{"num_hidden_layers": 10, "hidden_size": 384, "num_attention_heads": 3, "num_key_value_heads": 1, "norm_place": "pre", "norm_eps": 1e-06, "qk_norm": true, "attn_scale": 0.102, "init_std_down": 0.0, "optimizer": "adam_atan2", "beta1": 0.9, "max_grad_norm": 1.0, "warmup_steps": 332, "schedule": "wsd"}
MLP neurons of a small language model. Each row is named by its layer, matrix (gate and up: input weights) and neuron, and shows model dimensions 32-223. Each number is 500 + 50 x the weight over its row's rms, rounded and kept within 0 to 999. Numbers have three digits each. A neuron's up and down rows have the sign that makes its largest values positive.
Before each neuron's rows, "fires on" lists the tokens most often at its 100 highest values on Wikipedia text that the model never trained on. A number after a token or word is its count.

fires on: "ad" 15, "N" 13, "ers" 13, "ll" 9, "art" 8, "s" 7
L5.gate1192:427547525481478503528577476466600453517481431553569479572456485371553549479482473517490531522532481543514474603448372450474542484437533410542539518486493549543417488609586480461442502536550495508570551418518557587505532475487543592549531487670479591508462571559623520628434506479538570427427466477568520558467440523481481570542542442494472543521472602480598493493521517496492484437518531473455455466513425588492490433571590530513465506536513554471543524526392471459507472495509501472517498499478520573527375484447462546572486444504384562418532492541520504516487585519382558527
L5.up1192:506450522426544522474509481495509496395472419495508510418476557456431557545545377472473509376537528456572453569479499529482500449514518477524517444456537434461483499538446534390540557466476443492583497424514472418551576467535494502491523598491454510516412486538460556443507461433392507485478498489437599552459477554533474579438475573454473454471545468484584534462452387505521547472455464602518527427497555514529513442503557412534453533486397508446372504512514551393470441470484522507492463407443424592484572559470566540481481486575455601560472450508513534450581484477492485501

fires on: "ir" 20, "ce" 16, "ves" 8, "re" 6, "le" 6
L5.gate1115:523463449626535582474464528592459498593500457465512502489575525518542483576473486520558591495560513540455528441491490575527545502501580435536481497480544523489426477578477520574471477580466599513509549455445458507461525360504541528496386490505470522497523525526529488409477477549538483492453514493441518479558596406497491401521491455488398518562473448473491488518465624449546421511500418516519420585464460489583411486474567500414391475441535541508469509533534449625549604516511464660521504588512516472499526490518422546500441573453464550425553531493458475451360516460483534577
L5.up1115:452482440546521564484471547460488567617442471462588513517535409544540485465585479395559487474501460493404471532553462414434607518437480509448561430519504494542504558419514477502525453494415480593557454606479415393441455399423428559521487559496430506449534452540559467479575540514593489519432448457579504556468511462458548380533481440518581516449442505449453433560511474515503500509472529527434419532474451522528504516505473444487509510522434431486576477448514420593497570472456534497437554558522476573484562537471586505434507511522541463496539576574476427499480544506435535432

fires on: "20" 45, "19" 17, "18" 9, " [" 9, " intro" 6
L2.gate1085:556565513457468563411510524533470484561518533486525509548491563515441500412454347484575450418507482460510548555486402524460486402437481449453427508465441445452431439542460414578525591523473581496542540569479521556484541473520384446438578441468493505575437497510488481513473539524468415534453568533543508519538444483458591519551546462462489490515573496424644505566537635465576424522549560461516505489575520536469538516505496513530532493459431496554551531533533424497449489476550495481529477534421480605494541446511482539521485522518430546469342509421549575425470440466504584546
L2.up1085:537468506431473559544483420535535546484505464400472490391541468519485503494502558463489468500442504508456414547584418458557379476434542570614529520574567475551501591509564487486524455483567499445474536525524462557526533579553512386451450509517437502528468559555558400561494443557561486444502491380545473453519550511638577539515493543528585539520473524458589541508557578521479534577484497427555463473513445458488420464524536517399461463516446504526522442532505603528406545547588482579452515614504496451528418381457540435573517478428547447475470527431501471475463458459450566484

fires on: ";" 31, " |" 29, "oy" 9, "amb" 7
L5.gate1261:357406461550428551482528586538526554530424556495476453469506523480527565560469499438535525470498514476450474478487490496485555539532498536451378480561465463528497474503459473588525409479551556525535561493534546607414504530515485543564529431617434493505508502539535542503515468484428579517399542475487520469502555491442438510422606512463447498443455532458451420509522449515451466561541529511531498541487559455434473471509463421466531418526519574449510501501486530383428512433594518513553430444453537520572434520484523497528531568535440534441409460457507544442418483503546532516
L5.up1261:527529413486494516520520383500504534531578419484501511585467386541571533549639477486528336495499467454606497507593519515455565491552534523431511502522558520449549510511600443502499478584461469505579562510502322615504484424555495490539506564518448501496570603531534518520456556448540510523451565491458461570536515490512537582523472535462495484551461562472457556465519523537531552379418546507525461527480550529486454478580424455502527541581507538533432515473402465448517470556483534473452471644502538474498499424486551477548473388554481472441569454518589488428474543586553492496

fires on: " se" 31, "s" 19, "re" 18, "ac" 13, "ind" 5, "m" 5
L5.gate847:576520490439507441413531460512409494496600483483548518463520584542467487553511414500442352481577511581490469476506493502438498524614523416530523513432475534461507527575591552455499441450560516594483510531585563523511479524469447520506419547525513468527564494455492511557490483384527481563568550471498425517428507444502465556549564488528503570552380540446534434486558551376480530452542469525586477474513433545587441455485530476534487532516436533494460546513494490468451493545506579422473507474454467606454527508444438539590420535535480443518446473570523442542539473407448433555
L5.up847:449412537448451481454544462440470577442523517429521494539449510577499494451419522489508575412446486536472572478470557571519590507431478403527455556487533465488437552503509534529523456504400472501550538555525516514529477519630550516505479506448466501540572567564511395434464562420536603448629452475463339511509506559508499496509463510491433516437535510463494492547526597547590458584505533582499546557486504516502493547584452409421489522470512542553521480572471453512495496436541413443369530560523559478487484504499548504477557460451460381461511474568449542445495458591452493515

fires on: " Con" 47, " con" 35, "rug" 4
L2.gate689:466521395451536501399438419525493481526446562479515496423476598474495493493442490582528503472550543478440454527577462544499522550601556557393427543496537528493613520492511475542517493483550502471555476554558310529552461617484491480460493551511501420543521596540531523500553472518538394504542500557484562513578493446399422490480472481505507477441579517445454512536502548465513480389431526508540453596475491538527528521456519532473554559520466469456384442494507569483430512486563414557562366519475485591497483397434561519545423469437504513560509567443580575428552507477587479477
L2.up689:465456633464574524531519498558549591502502576468462443562509474626597451523515465465438483537460538454536471562447413463602419496448487479554528507518480575499511510494505580454563411490470510516522426446462490486422531410604570533483508524513509544470486534503469566493507555429436481435613476591529424578467477540441479548490448460495492504581474551445566485498509551522530358454518523457475543575501497390550483585485519509532468466480586538448431450567512530503457555430558478582530517446525531461517568583539558486620463554479497504542424540555582542487556490408473528485

fires on: " that" 40, "ed" 13, " " 5, " in" 4
L7.gate1424:492531534530465517544477544442594452485501443443530521603562528433477495522396492474553424537526421581523591392462503504579452581509482505482494500558512498433436527531534613471533494546568499430530415551510415513497513648536489573447526477494498473494519426474478512508658591447549458489523519499442434480464499498554477460490517414467498536504552461471459539541473493427481483603565516549395521578532488511490556505388598543510451539442490493562479555418477415541475466511519552525543466469484507518524518467468440454515499541607445525520550487496499454419594528500492484545
L7.up1424:426490544515506476559577506620428428601498452467449516417495493557506442512454604424506460514440533532468506552463613447412593559498487517492426579458554434477478544565573442591523447413501404491480436492442504513530469511517508463601515478562594540500429560528553450534504463380547499503595520492445525434474474458448568538429525589514428511517431473561513478412539535515488444571528365394508501537519556475437444424482538549491562456467491566471533531442430461593467506526479534462505474507480461564521432467547488543435532557561556515530548475477504448525559594638526516463

fires on: "o" 25, "e" 11, "iv" 9, "et" 7
L5.gate1359:474466481494571490408486434471414556490458571476418474436507465356478551578356519461615517377531458494538516527427451530474471537475504398495488510524440490452563443560416508493543466389538516551444596565496458543466451498552554403434534506558459477553388551531528498544527534527472535490475527480445357469460508520547518505505519428392461577420379530411549431507593475513484501537565586543534525446547488387519478515542588594506411465482460445424488517470513447453510515521620510550459495459540517531551394526483477537531604529457480465453471474509468506456445513539493481475
L5.up1359:463488442581508396489422464438509530507557503497522448428525521492596463545434567569420466390491455496501507487484483414522432581414495549423549525541569418482491439445565498522466368391406531468532489509482520528453495628498525461508546476503467505494455536494522507612567490527450481472550545490417463465546506533502494515563534462543536485487570528527426517490494412511467485517471507503412473403497444487439494605505549444518462424504482520380599497531476425495519504593521445532516416497521552558534492465509400510604543526443505546525471443502481446508543544605564441415

fires on: "al" 25, "s" 16, " |" 15, "tt" 12, "re" 10, "pp" 7
L5.gate294:462568553518515589426585456519490469515495489372489561512542541418485549505453462472630476445477509410516567516501463511423602475475415371517552474423576484491483453579535533500541485455447516558521545534464515510410540506477433573521446501540469533506492554492485474540504565518388502499509519449505447413461564537423540522506489495464482498471427512507574488461517532570526487508524496490464484456438492379509464458595615458431526462544454417439491523498473421516546509455523539465466486541474549543459529526446450560451412500519470454436540486486597549610444537483526466553
L5.up294:476523504492454500479510481445438581453490489481406600591433537498423559436445500542529565427514501458375483475561461485500553486521485388462497463494500535502538520500485511444524533568493457451509542533507458422452515587562421598511399527528509479557570427474464495400431566502496494503530457531483576431546587571444506481450438525455475546515484439498513496499522573577457533435568458505518584555569496451475483464602553439519585489555483523486559548533450474481574510529426446528421540471504473408493505396412475539348529520490491457527501443559472443443412520513466423498

fires on: " of" 16, "ark" 12, "–" 11, " to" 10, "itions" 9, " K" 9
L2.gate174:379546542466540509466476513469523579571526557413578580490465485500488465614406533511533654571530464493516510470490457472478490435530479428415547492467550441453458473451636426500525562417433505595557473523501499503507442457457507576513503515491470498534472455455390405493511526476451490489487459531386479512456432523498572565518577552559411496491520569473467495479391419509495528529527537483445483464501456396419457392554420496466504512473462510577519484507517444440491384520436508541503455579500471484567542593488468611491450550502416548490462457459446555559534456501538490446
L2.up174:520511479548471542504442501476458526469501589359474493458491489534542543392505487453524443430502422564514532500602466565432491520518556558438533441521493452467508473468539428472427513571526487541532447452532550457508485569467560493492420462490528539450571549492389534486436515534587473630537482504448543441491517422451482496475490539404392486481470543441587572472494441548578598548536469491453497501523501632542529471429555419491535493555359418546518586506430515448574552505574542474478501475442437517493507434452398474455590487497426462391526475460504438468520513408501515550

fires on: " rem" 35, " ob" 28, " re" 11, " con" 7, " mov" 5
L2.gate631:490530483499484518485444436583470551521446426489563546472514512445504483426535565519467568508544470550532404439585480540518453583420483512577465521490534464517559467513485495482528540438489433430568554606440408533462521596456563542473417471462529470458480566523486437528494557529511529512534514524455528507465510391381435521440435511553475490508422496413574540549519478532514415536512560554546520523484520444603450442438583424479490526463381508547474622548602574529469557498451403483512396593499497522446468468491573427467572584567534422512572534447481499513517431496574496612
L2.up631:437522469576472458480508533506472483622550468486575539512587551575535471490494555494503566522447534482481462460540410583502528431510448438533449476565527570410449636556537557481569544485574564479458518528482492596526557525475499494443479507526519549594464448489504579536543430511480519619570451433500409464324426474490402589562510497392487358529578532511501479568507549500490461439610539492426502404531500451502498531507465524483425524457491539518550347511569519527391428505483476568539541494449562454545501449547425520513454494496538490475422521568530554559526401497478556504

fires on: "r" 21, "ater" 6, "ac" 6, "ul" 6, "ust" 6, " /" 6
L5.gate512:450510522558506521524457487603485503555511415493531559512482429519450509478476557548456590505607592541546561554484514558433472495439463565413530543521502467480448510535592470596517461483457430583610457559507550573432531476513560483448521535499433508474540474461469458538513449504429533513591460496522487551369553435476472534509433456473527535569518463374490491363541500467597590551496472519558479561484537477546482381455526528498576457506548512466468477547452490515553540464541431568479502509553591547465501521536507538475514459453532499536594529490478508498429535503521577599
L5.up512:582536517552526490501455516445475546546375512519499549469516392421457555419522464527471520521579467481441566630443574548548431537519625543391541517484519560498537559397465499531523578506394496424492455455477541481521460521562481475452463465590499516442555566510542457487478515488457528521538420474492467491506498468352495521476474524471568463511606552518432440415440590457473426524525454506523534516491578661493507514434537518499504501538601567500456538518474413431545470442489442532506578509488511501522424408496525487525525477499623466498543473479520532557520435514516555525

fires on: "re" 23, "le" 19, "on" 12, "ts" 8, " Pre" 7
L5.gate502:519525440581499521372490534525492548541452511523501555474615524465599472524529474566509542629559480458487453432473463473452482544479467463426532500535524535474471566495527506523547599441527520524442471549505549520471489413474467472511543509486474380464524508507542357466575509437500484444505564522497516489505494438410506496479407481531510555521462466516487491437464488494491517476483408633500421453415477574487516401501476559467395536460464541459555526530494523601513472441462568538437462532474605475429563558506556506526483473502485454501485489423610531469514467513557552546
L5.up502:458479390575563607465493431485433565412565559562537473547429427537463509529420493514528542470452550495513495542505373525492497504478481483461406403501502468507526438501459542491573502493501406548581464597533443460418474476416550496537477511504451577512521550482405475432521612537475510463517464524552549391529462525543425493522496418557456523539519519527530489590549561421502545574471514579410530485505420478540466492448422499514512500499442429462390451490469561560448451452482473509460448579483481513451517500565621516459509472472484525471524517510497509531527566446543561579

fires on: "," 85, ")" 4, " University" 4
L7.gate905:481647496530555406435512535522409467437532484489516532424473593433511517542454554546467451407553526541491535465458523462496514455548531416497559470466508524503539591556587465490411488489486454567487433497572517469569453498474561463561461605475488534622471506557551441471564534592594536449472523493525531611502600458501624449426469522560518503511462546538492512467459482476484587494466509471472525434545504535492487515570507532456480470485560433462490439570534449570417397497496600528424457534382519444454449548540501585485548486530443517476542435636504550530488508434489500535
L7.up905:453473560468421479449509608471471507540474542544424622478584483403457552589466529582504469441522492528482469475394530528440455454524452504481474457502529516504478501419514399474513440520506632496525520472592565550513477475510546466497480513490552441555477514504432500533522530565494486552512430508468503495507552426527455500565437502432489526577472450459588498618467526543599542543553516490355553526514451493444493550608444483555562474480436498485462546528556510475447445537452557477429460487457456445595537492500592442535517547548427500467577500542421484500486570555549497616

fires on: "s" 24, "t" 16, " −" 14, " " 14, ":" 8, "-t" 5
L2.gate166:471470556512425450425463548469457456534596455483530454575566460517436463577503541558576576448538521580503535420510476402519516480436399533457523494482525457438503495371447498504497578505573515511524430499386543432435561507539597533432481524438496464465486476514525506481517466508459471559462556534509538559502493471577535524554462517458565451495437542509516501472454486483510323424502475465513436603466461497454505525478464547559530484559531451439435561482572513469506515486428445378553464533470469503535409507484487544531463563514486507484502495555462571568553472491494494503
L2.up166:591498547508472553472457456504487572422589550577559497439477457575491530439521437508527443453505429530559456470456488515619496603509504484528537464514353567513557430514484517550480566484486512431452490533459477500515524544539477498670491448535574554482522530483514449419458551488555447655477539476492494480461431513473514471510453595496514592450459449542463509479448448514494605509535494522545465478557503453552457508461492553389527481421445557483508449469600586540476409525535520457487613464535457456464442502572433558412514544579502511524429480565545470496448470508519477503

fires on: " |" 61, ";" 17, "B" 4
L5.gate495:539458442539461539511524558543538545556463457504482467471530403385574420520423456462556448543544541408581475436485469554468401403490482498400504429407565480396530507537525495569574499519544577523500596469491440469455440437511512450461478569561509527622457528496494501488497515460471498531441556528478447498535511460473509510546538507540441488487474592529549510450543583536516544534639586497463471512508458443520525463503523502530468491439483526480475554399473473482451370388504513490483433430525612455446497454376553544501506473528407520502410451606554455469474473477464515442
L5.up495:514518447523461447550571554614497466525479410582508462516548400463581575544430457480491540562479573439469436523543550545515500420532585506428530424557619484448440515532563586494565514511464492529611561446469554516499582510429465609466382490488486430547515560498521568513446506500548513593458535561477455486517464472505447522560549462418531551575502587474560481478503467552548449514487463410425406530539486444481488517451463547535518500416563556515516499583455509494446462479501575508461481495506511464494480508434584484588484355563508518478410479583506523475456577516476446476

fires on: "y" 31, "ing" 13, "l" 8, "ed" 6, "ives" 4, "ower" 4
L5.gate995:454431486491457575499672482437489560539454503519585490462536605433443498572447518522530549606489586508549493478459483469436555524519534453522522513523503512473487468549444469457547507599564491596543503497495473519430457478486506420533444515508507457577506460505487505494479431538516547479474518473399453497459526483491503467410571535492453570437496535501536460558461604553457563524478504384462515501569467490534476568483561503474385548407441449508574489501572539513504539472524546448444539441514559506427516605423482522547408544580451469488475499476508491518411475439417559450
L5.up995:467475499543513445498495520431434485502444576668487524527469560446483454490440564563511451535466501521501459530522670437436548517506517514433488560486510523493519549553418451397532485487509587540473508474380561457507507535555477362570569460429592455507487530487428445579536490540465511582501405471467542514477522489514474513617456534488543441539431434541455495394462463539478530405462580504551544539579525498511485499488501485466538516542474468545504394558494460512497473541513509505488495432523407528391469535418432400596481479598421623488513416569458544447532516477647490492

fires on: " qu" 35, " Gu" 22, " gu" 13, " Qu" 10, " bu" 7, " One" 6
L2.gate1051:506482450541512523498474510480427516549510512567607562568599533474434553514526458492505464465470508486470487474516567541535539429522598478424430499462529541514589482629479555544485529517458489530563522548485459512404494460566477401564513505614577507510542543510453570484529553395564538472441434502559492527489571397560529398452444426497519492529482511564529527456490468537559653654502488532563480524489576519501450453456550499479457509522479431462597464440527386516511526502491437491508568449540486527480556502525552558524458537452505537529507510487462526475539440582489394575
L2.up1051:545447408507580515483445431471433549636487458484590487417609395461402614617492476487569501458422533611501538502522464420475526541518520528532312509485523527532449443476492544476530522481512525548553507537417505560514509463581488461520459483522433439468566519516470509506584508520513467464478414506546527416423524475543512501559431503485580464522512498476520523494478504464495582501499481527529536481568480484456463517442510498505415453452458471507496436562579451494552564472506353532461519470492452430472435473499492482481505534494520531428434523506555514504466529424440497430

fires on: "e" 15, " opp" 11, "u" 11, "j" 9, "pp" 6, "y" 6
L5.gate1326:497514446693458505563491445455466617536531481554513487443500519483483539498465540465563525479443476592516533463514503473440508436444525451553473467541594486494505454581536539582521420483560537497527506565477496490452532457433434449462426553505446496536550513546497479529507576472523462606468483456499440461481355539405464519567573434498529614502456481480496480452614547457522448459561441465468548434443452452501410504490560459621498530424602511471571534547510345467535512540501552585534567634451579474442474576485549570548475521554467438516486595479559459482503422528481483530
L5.up1326:580455541549519562551418518412390524450564468611518534504522453483553471590520526580503466432472590567440409452525583566454543603461509542524514492512404552597454559536482452511598501454453538472459619535439483429552479511498465457543413546473488513513507530537551464514422553446493379387464453446451512414502590518465509540520492469538448490566483493551557500507475516440482423557551489555459491512490430555519505504461454520619447545432483429513472573516512561410481408511435535559511537435510508564555490572582461547474498513486483485474479507515417532464650470569437572431

fires on: "t" 20, " as" 13, " ret" 11, "end" 8, "ast" 7, "ap" 6
L5.gate656:340455572531545513499486469549480421559604517462518548477541637461461482518532474544508433546636447487521520567510544457502560465416518455496470577461564405558519540509561508499489498471492495511459536548449429587486539436527346478443462508541508479555461536506585618492499484443475535579425408461538468533480566457483530484496377375485583467550454516472495566461504433517467553367485536538445469431484485546514485603562446515516522574536449463487591506513543475486501522479429414604536540563516545420556544461442404550450470546460522479482565488475438585463438505566520463548
L5.up656:438450463467433469461479532534503564533511503539577599563475497505449552522502431499509555510529525536469534528514562537404436465570574487448537510571476481425475496507392513483463418539492448541462560491490593479471484454524516586486490487544528532494500537487502522438484527509497599537458441574492511477392440486419473490487523503539489528507539431559495538559442458471449531523487546517497542482464482598490439586584496496549580474540482431498476427497571465465455561510458456523533491498443466397480440451513569486528554426582507507426558447447518407492553470510510447547

fires on: " qu" 29, " requ" 13, " Gu" 11, " Qu" 10, "97" 9, "qu" 8
L2.gate179:468495538530414586551461534512409568578402563494518505443512596541502474492444539574546502494492406501395557560476428525491565599506501514559474429511501543512567451583515497523530458386463529522553582603513558568531504473531493513462554472581541523540591575524427513459493521515616536492621440516475468476515516456591491464519432523440570517494538490480472541475413513533546466461534513545562556566589519460542437502592505570497461396438543476535512456538405513470525536507491394554419394453479449528485515534524524503481530497543505505510553526486385506476474480431444455507
L2.up179:533497456512432525437560482456467434561522559628567484485551517553519521446494494580553551432386520409528565543452500410515544616538551473455495522480465610494526528466489538483597507414478473526516533504425456440527501496567518524589555439538500401518551503460453521581441423458520501525539392508548467472450579534564478457467387490483485433486471451504513496499508488422419449508517469534442488425530545486527535510446480492495455443549598532448367464580452486436582506483575512549548496412458462583533502485490536468444562468592495532433457475598480457474447450528483578521

fires on: " but" 28, " r" 11, "ing" 7, " that" 7, " at" 5, "ed" 4
L7.gate1441:429561651533519517514452480415487521481549519481532595422459539542513522526441439455490484483485412525546491601527438531597543521385513463442426504488485539500468448539567546497533470505522565513438447550554486480468609489515495512542474462546503479548489443405609500504577573461485553427518453524447514561521606474466509553436461454547513486527528626577551461462468397527417513544436527532592477436461500493544477526506501432446501529369496481442549541554520571481439497483501472445600479521532534471425447540431432473553428524490370497553458533516431531500517505369472519423
L7.up1441:441458404536553464481614494568415503576457556435493502457575576465472497527478550447569437541434507585440442522492627503486537505466488522462452505446474438502414557509515575453464503438471477665521467522521407498512508533540421504506573440556527608469488565460486541526579503593581604585504539508447511546487475463431437506537575499582583532503459513498492489524539437584555464437538517503479557518473490440490515508478533432491538505490512511564422471478617422479540541560482620432545463570524478519517595484454437447439501561562519561470465521648554503450560538552450518474

fires on: "," 29, "s" 13, "es" 8, "ies" 6, "ities" 4
L7.gate760:500568559532556548479484527504491573508434527523422566456439484468438544512525452567483456530477521488516420472419537566371496507439530460425473568501459533447517509528524570394465559442424481517469539449490465584563507548516482528507344543514477438521511530593503371520495457546607568448531484464508422527539496489526528535481432528495531382531536457495508578457503475472476494590464569481470514390552523479492431571572496532492529546420459602404466408462572463456481541533470535449539513470416472518562529512411541482470472562630381437492496508512599529512607548428532531510
L7.up760:488510613568508569523570408456559467495605495421560488420545631397541552492482615545570525496505480510472549477400451376555470532520513462526432579493507501443475459532422485421585497487512404487589402503528473482479395517585480534467530468484529486512481550497507493616494540455521562544478454489455511537445497542511549514523502516490427463523432587533506540487537532580489564427502509509477487450444423519552578500497605464466438446460575523490492548484524541458510445454467507508656444540551546516498553494473463539510359523533533568534554527520613440507555457440504532533

fires on: "u" 21, "e" 11, "ell" 8, "ö" 7, "o" 7, "en" 6
L5.gate1364:486469606491523520593431488436496588556502591548555451483451603436480466526499465465537470470478495504635554462492444528479484415403542305556473482549532555453495357528375594560529481430524632498506547478511424508469372420515423492561520482524523565487514397560500524494526542432558436512453470453536481543428498540520549522521521435445485584480394551550449557462475464469497538454536516495543475472416463437434536523496528470545485552455490534496489473558559453488624510508532534541531531448570570531447505483444461439494435499555551485479484522586500517563488525455503428386
L5.up1364:487432564572491512495447493456444538462436446452481536394520559463441449497473443558520529459504375507496487585505476453463478537469478592461534402549560434447331540516406489455524503419496570510425550464572565513476466515464497586491573510534417546496506537614449528513471623515543427540601609471545566500500558621450519459475585513504543608526455467463571554442445568411479473524418448488457498522568512644477565533448524528515547538457502436501458540555523474481480517504452519488415492514479596588522577452428528564568537516429486619560539492505536448537473468526513442486

fires on: " g" 23, " r" 15, " str" 14, " d" 5, " dr" 5
L7.gate1150:485564608580580366535479501467472499523446551513513538523540638478484491493389435494532585544597549521488554515479513469557471494468495458461496534542454427541526439510461495445556568528592497569422501552548557489526464420533446476455524495527502579452434506529598519494594584473488523486449577523544509493468479457553461479469436587506494553570538487558487561535502520525477468494455494504535467475455515565539592483490516431468554575569488530531507494451566401568395514522535571520450445548415547518501408504570495554411516469491454536494476428588525503461417441493482492502
L7.up1150:444511461583453495463547504537543529534507513493519438501443597546535478480517543455484456507472460528537509525540497547444591499502559525503547554494535478412432524563536471518472461468592573415533426602478523415553456483464497531434458465540563505540560513607541524416656461482474572516562480447489521496495543484584469414561488518519466523535560578578502559473463572459584430518538473429455461459431384435488475495527486435489510432496477515506522533512605511557495515510552384557469521607467501563561499476518494535435540503414484457435558539517505504517578461473544449540

fires on: "20" 27, "19" 15, "0" 15, " gu" 12, " appro" 8, " sol" 7
L2.gate1037:552549516502413612405500554503411512511555569507580536524538530533412537523482577498485494504435451521435534509466471540438540528513540533476516509413463485482482488574486519520510460571517554457533461487455514538537538487560521447384489525541471476501519481578533541530545521504493481567497469478545575488527357539509572440591425442486497621487524514486546476489515604502532488503601472411546431529541453334482553481503470601421495486480639564446603501497572360493475527535587500566472484563534477496497523457444526502537490462538471500487472551551545549501427508515375564431
L2.up1037:490494572517540506509469440470510526526478537517542444486448370437442491474490459557470540435476512482572506492527506488530520466525553512577492422603521486483505552532470530531464459542494541484470449552442486508503553513471477488438475440429409536479445583473390418613547493403543494560563421501509471458547592530446462533414465560509542563511537428473553530506598487345491493469479479497553458533525397457516569478650536531504512499492414482444510474555527533474420538536497472506470479529543462506586523422441519505521444537476539496481442517465378493411479457499443543594

fires on: " son" 20, " that" 10, "ony" 10, " daughter" 8, "arl" 7, "amil" 4
L2.gate470:475579479480449483596528514532482516413482509494481524487511456533494384510524543423448529443535486458559483607515548472541508507504488520527397549372573521500473451435552580555561495497577491446518604526505628448509509521510466504500600487512441484560480513430530499565538453536479452453535482503467483429593474488506460532581497567551488414475566493548431514499533451548479534502547550437529445551408453471500486474590440495483442487523590396584502472412480443479473561528457463430548521470504609481524543543461536495508437440452508526488597542425503605597588569449470439491
L2.up470:495470441616560581538387395484454596448457523433519467488462549507434622565473568444522445553476501393546556522437560534479510494487541512470406566472566541505485485484488496497511526564486342500536514448525469471496398452476525604492588517440482536525615504450378498529391488566490483504558516535493521478574513547533497482432461482487541467519648491572575478537432514440361567601505545520511524550489505517552451555524540536458425549482574412486413457506428525554495538492521523563459543599511450471516590477537499539516546564551458512418512447449493414486410608455524558435

fires on: " P" 21, " V" 9, "′" 8, " K" 7, " M" 6, " Votes" 6
L2.gate149:497588587535482484507509512436608467578510481564536590464430464504529499486421467569391526471557443488504511460574523517400457530571484513543532592433549427471498509476582476465464487502520421569465513522494516444425493441509516494552526466510481517542533553454496453448531576443454494490528518528478475491442511466526405485502461505549525446475426525503491436424519531468513560511551523495491553481581470516541450570419503461535524559497419465435500519417423478510539502577509526506479484570503645588509521460440524601534457561504543525544469483543553467408537549460551441629
L2.up149:610479477544512506496510463469498524477532598461516547519483484555408495461437566498464507474491512467553484546502561435549459529441462585428530540464502495536556475427538604474536500534517447501638520547504568523409511454540548444516429524512465501431573584454532448409531494567457451456514463503578523418502446489523435350533535490484469578473475573507547523442531443467418476486519527475413506444551530458512631474443428496572524439447470459487559439531483517543419591476408462508515551526505477444589482514538481511500446420440558503566482492512490513406499416576463572479

fires on: " politician" 15, "an" 12, "ig" 8, "ric" 7, "ed" 6, " married" 6
L5.gate843:482486564581551499508521595521494496565503551496530478498409428549536514536499520484540604609479491567445497474534610499445560567442487456575490485512496566471457443604535545449551495516513509483456480569452495496502506524490587445458495502492522559542487429481523465491635488576539407497532563367514489447413515479532483472495544493629340518447509392398482532528495545503500492585541609508501525542478493527486548433436486496390535615488543466528508537430573568542552470588485421512577584514552492530431524581514354438448502500515524456546532452544512527496540478454482460470
L5.up843:477562500458410485577509440453538508478580521556526523551475498511526458497432501431497540559494543511509472564448608604559574503484491492549553538466433489391355533509496526448479448483467579479416467601502442573495530493618487441409517540508502451513504461507474484557566445517475440516457552370531508469407397439432496489541400424483475467427479461495490528518459519560506563467535511467475494608448554465572531512532467444471549467519580499495484544525592541507477534510507503541524491534449418409505451507554517378443505467567437502517424585564437506509519486567528635563

fires on: " of" 32, " comp" 10, " one" 5, " in" 4, " to" 4, " Comp" 4
L7.gate541:570533446466536524541498541426509515480485437392526523535529448472425477490514429646519470544467511414600506451478432447468505514449492498435461574501566603472586467525490503451586470451456384568527511416588499538457556526529518571526524506586310453526551522480413517472502557471402464524438504425443566454568509495521440479472427532496619509442482516518474494419407492517519531464475470546489507450523426473573538508527476496503467524393429536555506542531445453561476415570485525457428428446511490457389484520522459510507523492523461494480462553549490552542412518471491563477
L7.up541:513468584519503480556517516494424478399501506465547473472394530509539552523596564510511506392432433580430457493495396442513463471445454518520432571565414520525477462480470460510349409453522470502508524395560440528488465513444443476522634491405557514391466488509423582521554466476526523475424457518484626437463499435479499552544491535438483515560444536575407475567479519494522501522516464564577508497410567596459496444463476551526508443516531463499507517478472555491553524477512534473472492443579486537564523446473541471495568428548574460451620467515553492507502560569617460484

fires on: "," 79, " of" 4
L7.gate1327:505646552593518450453617524575564508409462419511469544422532438491468558516541512484496522555474431519542563450440563456489444477490484432432349543464574530449485577642464598478518521502514488514464465546508485486554517514577524508502515518482505431538542554489424381425501540612561441415484485491447524429582504483574523499506484518541547478470534432519504533433445512593602465510529484423502498475556499485536526512466519465578478403522504502505454522390555479410418514477540529510478479547434490502583397446554559517489568496541562507560434502558528582584484442491570464523
L7.up1327:514410588525523505489427583510545554453574450512453484393506595443500567586455448522406476499467387551509443614510434501565412513524555531460492540451460432553489462542504476527545404509472472562483450507520504547560439488502444536545554520540501468422490462464504525583535454522442630516605532504561502516507581436481523572489507490485535534504444477495465433540485495507542522531483504588537494510550435445468432473451530467481502478463465476525497499497570532417498469549518568489464414489576563429506520461478444482619498523573561537483507532512528546422504553519608476527

fires on: " " 23, " as" 15, "ed" 4, " a" 4, "ic" 4
L7.gate792:499557532609501503500439587564504418494555534536495600495491554485514419515422494466502481531457453525513546416476497530473459586416505521558581514433451560425420433578537539542461600564519502548537460542504477536526457467578583474449523466497453495543448460548510507418486454443589496443529659471462369483422424416533396492480503555480519551476439456550516589445465536549592424468490486451384501511409534438541567575486556573410480445503487487459502461454608561573547479612444586508454408534433471481431512512566366446463484613419398515571499501466469484513480513536399461558
L7.up792:469482505509575515502445530495400454520530497534459532506408471554566446539452560598498468519480475486439541546503556537536579470451446446483565417533484474541596508540391491567509440495540488595548475425474559464436552561466425434461475537495465457441465455467514364556554523510522524474559456481539496473488551476519443415493447561466466575506473550472495476455387543506503506433467477502462551381468530489511551470455479492494533536418528547453554603525449413412462417548487587533488507445471473466510518538522451517473459572485504529495502424456592543477507461517550520528